config.toml
activation = "geglu"
norm_place = "pre"
rope_fraction = 1.0
qk_norm = false
init_std_down = 0.0
optimizer = "adamw"
beta1 = 0.9
weight_decay = 0.19
decay_shape = "pow"
dataset = "wikipedia_en"
MLP neurons of a small language model. Each row is named by its layer, matrix (gate and up: input weights) and neuron, and shows model dimensions 144-271. Each number is 128 + 32 x the weight over its row's rms, rounded and kept within 0 to 255. Numbers have three digits each. A neuron's up and down rows have the sign that makes its largest values positive.
Before each neuron's rows, "fires on" lists the tokens most often at its 100 highest values on Wikipedia text that the model never trained on.

fires on: ":", "′", ","
L9.gate49:099113173076112165118101123152087158134118182115125112144112125155165136083147108127101113123052109097156151113125142117185118113080117080064136120156128123100068114102165129110154171170119125153159095100103140135139148121098119104112127127119106165112119104170111136106143112118108104238103187129163131113130110146185160152118156105158074104139070093140167085149145109122129081114160
L9.up49:107121190075129139098107152114086128184160182085110159189120101142090110089110107155105147124140105105139148070226147135240118084127162103123123149113070163121125136064138138130150148118157135135133088107127177101115158122111131124162168207100162157105106143190122114116098150115076128223058139075149129130100080170215111176126159083133158158114095121159117126152120126127133131143133

fires on: "ar", "ari"
L3.gate1068:139105157175135146137072111074136097077105170130127147127146120146090143135153127086174160137157149135085090127149137107143147147162141121173096135097077174183118180134150155127140114133130085131126146142116149139105146145136139110105190101163124179117141147066152149162161099114119106131180108105126178149114114092149116138073135130090170106081210109085097132097143105109163144123157
L3.up1068:147093122137127164164097127083131125115077085180194084154057112185090146185191215141150190101116151169145137080093122104126154135181124125150140141053165164165074128099136143125114137137184145124134128095105174140125142167157153122061152138172114150090112111122145122137204092242135139155140162154090129133078126150136089161094137072153037080147108105132095103140103103143118112142131

fires on: " of", ",", "r", " |"
L2.gate664:081066135144190157186062169135142160133176136148099140132123123088135153138162119101192189176167087165116130095116102154087102107129125156172198128164090125151115049187124097114111138147101134121134124142180161102135174141150128125116068148079166075157163094132161129153135126142140095095124154095130131130147034151124150133125113153119177214088097102188129122114119110094178176154116
L2.up664:153153128098127138130082183151093099095076161099181131110165122122129063096053137081130126140151139164117144142053124157164146139137118147100062100159165109141138102204126141104142151105094141168142147171086150090120093094091151144098145109118149127166177118116130126152108124146143089107201174089105168092155116071111133127145093116055134111101111145145168133042145111106118111136110

fires on: "az", " David", " bl", " add", ","
L2.gate588:141133093071130201203156173118070207116093154107127169114078140065162163063091189132090184154128113126148169118130151095118175134162145101085118014153149079097079110134172061150143138088149133105158093141124186107182161113109122122126104126127102101162164060115092139087133113083131107168104132153181159088137091189118100131124113167127139154113086149138087163165103192125115177134130
L2.up588:178135141106144152155142165106102201113160120143131154152124113059104138066139173083084176159175101131164152161124161076129145077175146133107096085183125077094112139101147096152161155136143126112087078163101147131148148121126086162132169153130162125155188093123082115067107128064117142171129109167169185167147134156127140134118125123179173155120070154153112164172138124122092117111089

fires on: " S"
L3.gate1185:118094082167126147193046141150141174129163065141146152115137158158147131125146135149136114133114127116097097173126102214125128087146128182131154104078128157079098162105133133094165172100126084103064136108156138124120116085127125089127164108142157108114110071119164153134114083095141146145072137128143051113146127095150154071115155166143171147130107097116140128192114090081128139090157
L3.up1185:141152182125095142113109106079165111116127176048139155135126109141119140175127185150075105103086163112130140162083185153108061170154140143143124099152105193145164127151117132128104120137186122135147165152093146100116112083078177120122093083139147137204186198130163149141105136130158139139151094130119083087120180081184092126129116139165141145177156173099140076111116103107151156126094

fires on: " No", "r", ".C", "D", ".S", " Jr"
L9.gate133:093137136066102138095170145107137116119148167147122163152158120156143153223111104042144108075148078117130159174071142084075121179134118135156119069081122121135133162115073156150148202059156074156118153153174159145054134118200125111110119146132103168145138104126085116146123110123138139083144137069120099103116073112114094117166170146162124093164136182080070135142149113169136163183190
L9.up133:142120126113072148168116093146127125123205090121167149165137068143112184115110124151136059127151194114145102087082127164105140156107139123102064138123103158169100135154165107125104130164157089167126103159146145142113151128124165152170121128146085153096096088111145119160102146113102163127202103064142121147126147174073119154061122150091121096149117163115131098140188184103142176171146

fires on: ".", " for", " of", " in", "For"
L8.gate624:105098164047147183186107165141158082120084144121125099130124146153118109110149121142143152078136157167137172076169076062113174153114074034173075139146070114130110161138129095144173149110140114149133115093130124147098115090125161137078156172212116114154124138117150102123058139119108105184067153164087179123153152154139179167106114146124153218146150146144111171132157103167114135144131
L8.up624:083105125118117158148176098143116144155144165135126058117115103120064162104135103145085118106163117131144150086112048094107119124102101071079193126182156169106179148193146129080147106121151078126114114079101111100094217148061121117086170151144161122104158181108112099155062121167149132195109145066128151096104129093142110133069108082157109204170141092155112173089139133168136122138112

fires on: " |", " of", "s", "ar", "el"
L2.gate879:070142097149104172111085092170107108134197125074128149129174192122131151133120066096144174082138147194138079155087125180084163136145114153143157184142116160134089124139110146169127174068106134183059078097122045142132155127135131101109157127096089148186173034171130146090142098152124085049190156142144122064107056122164164159135116106177144117110070098104069079098046115093108112192155
L2.up879:066166139137095118126116138148176132098080095132148078040116145151168125197142166111157177157111123161128142116160136099102120166156119137128162067119120140102151131110122103136177169059120157086127151138086130178166112121117149098188131114075122146188155151161118103091200138104114127110170122127086125121095144164173146126167133145122083127138112145114111120104082059121158133145148

fires on: " death", " John", "ou", " Jean", " Philip", "è"
L8.gate408:133144183066163158101165153110074061195141149071124061130105145181183145177148114085141101135178110129089100114126126124143099093136121132171133058118091144166144134112171104089150096112155181104179151214161093141121163180141111091130206155117127121122172148191106125107203125145061188108132140130077123148123200138107127145128154062084136148133113135151123119171120112139081128136131
L8.up408:152139124126122168067160155136083093197186093185116068133174178167148112169168146150136117124123118149094082127130099171154108083105135108182132136107171096117110148114105092094163113070117144090151102228134089151083155160092096118120167126097049142146164125158141119142186172138099115110103092133107170139081186109128122081081105085091123128110076154155154122142123097159110157113107

fires on: " (", " of", ","
L2.gate254:092155119144148147219105102138150124126174100106133080137125135104117120111101128143084181122070127170111121111174089124098154077083156165130137084101126153132142104130107128159158181162102147159080194137114153076102142095119086133113133079158136102135068085138084120189120121157115109116151119111116137174092124111103158124108115156179144145150113134143147087126145149095136196088131
L2.up254:148132151106131130131103101148133135085110080143170115112118088109103132138107181086205157106111061175132222151091152096144140090188137130164075091159129191139154154115123205182043192138148149116111135145169069150121069043131147100117107133132115126140114106186145157119143115139169153123120169035048122116153115111104107139140189098098125081111093155121136134120113149172092110119164

fires on: " [", "art", "^{", "ons", "d", "5"
L4.gate834:077104140130161144106096127143059087165149093152108116085143179113139172113114100069142126152176159134089098107153157150139125102173120156089143099121155147058208089171093121137112100148076104163157174108170101087129135126166128148105123178117156146148167125109158126111136131134130081159155096174160054114167117122147103162110111116126145086138077060126103143078082180161185203120121
L4.up834:149109091172132104092119107105140121147142133167122165136076116070154092108083125098123131122089150100167110111117131121155142107105148126093134146094109115125152116140108123124107132150138153177160107148144131141114165070133182158087122106160117146078132137151130168098122153146103127153131040118082103130133138081138131117141059137164109095116106160158185171144184127170111137085088

fires on: "1", "0", "2", "4", "3"
L9.gate1093:037093097167141127165191191079101151143153107121181159121125120150150159119112085139101166142126141172146122147136130106103176116130081141176132140163136118160048160114121104158113146121080092134100100125119174115118135127077107113113116145168126127122125129151090100150113061146160069167123085105145140082133071188167113195151149108141137144147164052144109125171121094128125108173162
L9.up1093:101163077116127139113169130094106154150128092126129087111083157184077146124087117126126161128150112140096128154112155114094135079162136103120070086163155100175070125100090092157093178154163131071109110136092067109128148139123177111166108129127152166058127110152087071081123118139111087155066085115131113099125101147179120179112122117126114096110130172102100096177089091137087148131126

fires on: ",", " and", " as", " is", "),", " |"
L9.gate1119:109081136099095130156156101085039207171126137123140171175117177168103107102080076153108114115101112101129167149158150123194127137117152103161128087110107138101090131127079107149132126196148139135156123133086151154088087109090141127113117156116117131130086057135105176111127106120101083255097129117147073139120070181112099139107128137110171132140133153179133156083153162145110110143112
L9.up1119:103135119111129074169101139124104182156120114111124171188119153152093120106145100141070111093153152125176179127167115105177133109113159139174115104091103080146136159089142117144130164167164139103113142182057078125110136134134167146158130107128094110130121078166090153081116135124123064255085176076131106134129087160117121147102098090144140196100101107177134173116096115147158116158125

fires on: "ri", "ron", "r", "rat", "u", "go"
L3.gate775:111155174128124156163152116132079094075135101119126107094182079084156101071176144135113151118127110121160108106137100173105142128152169149133142187087108084080083092132177074131080197080085123049091102043136141083153146188088130132106116109118102095112080125095141076162146098157112179125156152150113152134141176149130137156088153135099110145092120124097156125113177151106145156125119
L3.up775:163159142148156124125089159126153117120119122158119178130103146117062099114218147123139198195170139066084075115086154110148147086131118140192112152112176085112132148165055114206075148098096096117132083168129085150121085128124111086131147120129092104161129144148181165103102140107164131118154057136090166165114109114162106140102146167036094136104138140105122130106099060143080139161116

fires on: "b", "c", "g", "ab", "n"
L2.gate583:131183085179137116109188131105102092108106177070102172118119108150178194128138127115074177099141157147122131186179086140125114111087145154163147094126151099148119069191153156112133166158065142120123092181177048136115136068137144110119038062158125120120134100137112134167101173121135077077141131149159100149165147152129129162133114146118127105099176087107135112067059117101156138121081
L2.up583:133072106116122189108109133099114162137135141091176106056108101147120200126168158109081151076107170095136130130074133094121196064095092150174123116114162101099094113112090065105198138137147132090129076119105138132076184098121077136084086148089125157115242130106085103158110085115143144116104146202151129106176170159150141102081114157177119085181106095130087133113138154102159106104105

fires on: " that", " on", " in", " same", " at", " of"
L8.gate341:122040179098116138139163123101112159187103122114127152192108138099173164116141148130125127140133116124179071071094117158174150202137135133122109114120074166073143218098147185132148092133187100185120068097182180173132168173113120145161114163104138121064117149086175120109139147098071145170099148150155077134101127095145141199126139099096186158156135102093153167125120171153121121182099
L8.up341:134125103102090110129181126183115104109198122102126106131115164087181088146149117175101105112115161094151072186132159096158106152120154097149146083163200091109151082147159124169147096110118128117159092122115143100068170163107099148109125134119164163112132156162067130173125138137161143223070228142148108104098114077212139111145133055132144164090129153132132167095137077151082076081085

fires on: "C", " C", "-C", "ate", "-c", " Ch"
L2.gate979:183122132019139109107154111078114148104136143125064129099167084162110162127093120085072160131137062173100122097067165108095106087127153122087126081104059124076116163088123133106115136107160133140133171110053142159159139089085074151123129139138128165170080077086130083138084143141124096146167213049067120113132161096141114156145154166198118180118144140139105104170144128139105096086110
L2.up979:128203117138138122066168145103084126201089097139109123112110147133113133136211135141112175105075122174102168098127155138068147108122179189121083091110131131202172152071116117131118130092178175069133170119168098144135087147170118116133167162134147195145135116127171153136152115153142150108125087120155182112105154080045142130141162156128120166086185093126075088122145189085131148139123

fires on: ",", "ing", "age", "ard", " and"
L2.gate1159:076089108170183125134120145092126107147112167091116162092113138149121071101155093131109121155086121148137175124173092115139149110047150079153105127167114120192057111097149104083092136120086173101135147102175108137091142120163145149152106099110118080141121092127108125135120154146125149160147174103180099154126085119122142162162109030116088147098147156183090186126160106131115077110167
L2.up1159:138113155151075116125055106116105057171079053147123109131120119076151094083164086135137092152115216128129165146179215083167154094137152103092131099124155160147144076128154180116083133116082117088158151120138173073152198202097084091167192140167065159131102121124150153095085148175146121129167133081109110102104058113159119164187167105097132122128115106126122138154139073081094081117167

fires on: " rec", "==", " self", " St", " Rec", " h"
L8.gate87:103104130113159132175147175160130115099123143097100139104108108161121153137134185088142210164144093103099193106122090127154155100111151122062060145140128165143135205190109146088081027127138134126141124136164139096151153076137110081196163131106145064121084120093126123107146175148212159137145184136117104128114145162141109128033099163131092109171139127187087111113129089114101113117079
L8.up87:145125135098077103082145056135119094099147134110122104082134158132097062166057123126155066136142139091133128139137178124096142114091151111089113120172135170144135115192119110144152117149111152157155123159176118133109111085109155113139105118121140130082098139134127099149192109135185106149118140150141120137114168087144138153132104127117148094139104108133110119074146159126103133112119

fires on: "%", " of", " m", ".", " more", "M"
L8.gate1010:113153160094153110178116158118177212160188144215127097154133143220205157100149164123113112118169143158109093118144096096158133113117082113153081156134104147122164140158181100174135099055121153182161104091117059170135107048070163110070126157180097174169128157137122140087095141126110064172143174094131168077154109081140113125101102140175131127207123161138124151136119132145082077095134
L8.up1010:091132075113096142012091102162139171116111148138101121131127145135112164125106139157131095107134107152133100115114141174122139167165082189090090114169157130163155108102143163099124097173134107125154114118160135150159112100041124148166089152159122145060149110144092128134103130092153107128069194083152088135188079051064095102107152094087110165120103160084094165135125140148146081146084

fires on: " S", "s", " W"
L9.gate1035:116108079136113147076119154179107177067126177138142144162100123104195143109124119127059105098109141138071099164153119170103122124136104118091147120182142182089160163101090075083175174092099070134099126116140099139170153088165089114143135121111155153137100103146117111083091141104171086110125133101112136110126155050109111180119115143151077192130138178108084103118125092115068071165130
L9.up1035:114191131091109185152124151154180112143144203102126169069168213128116101191093073093118171105115069145171141120120091104092119140134098121158162130175101116151154096203100160168084120157163147069121093124141134133141126124147143113121089083171142095163176118079110161116131121060133064118121130137060185107151143135124100103141150122170113160147110116098117103159132128136121174115101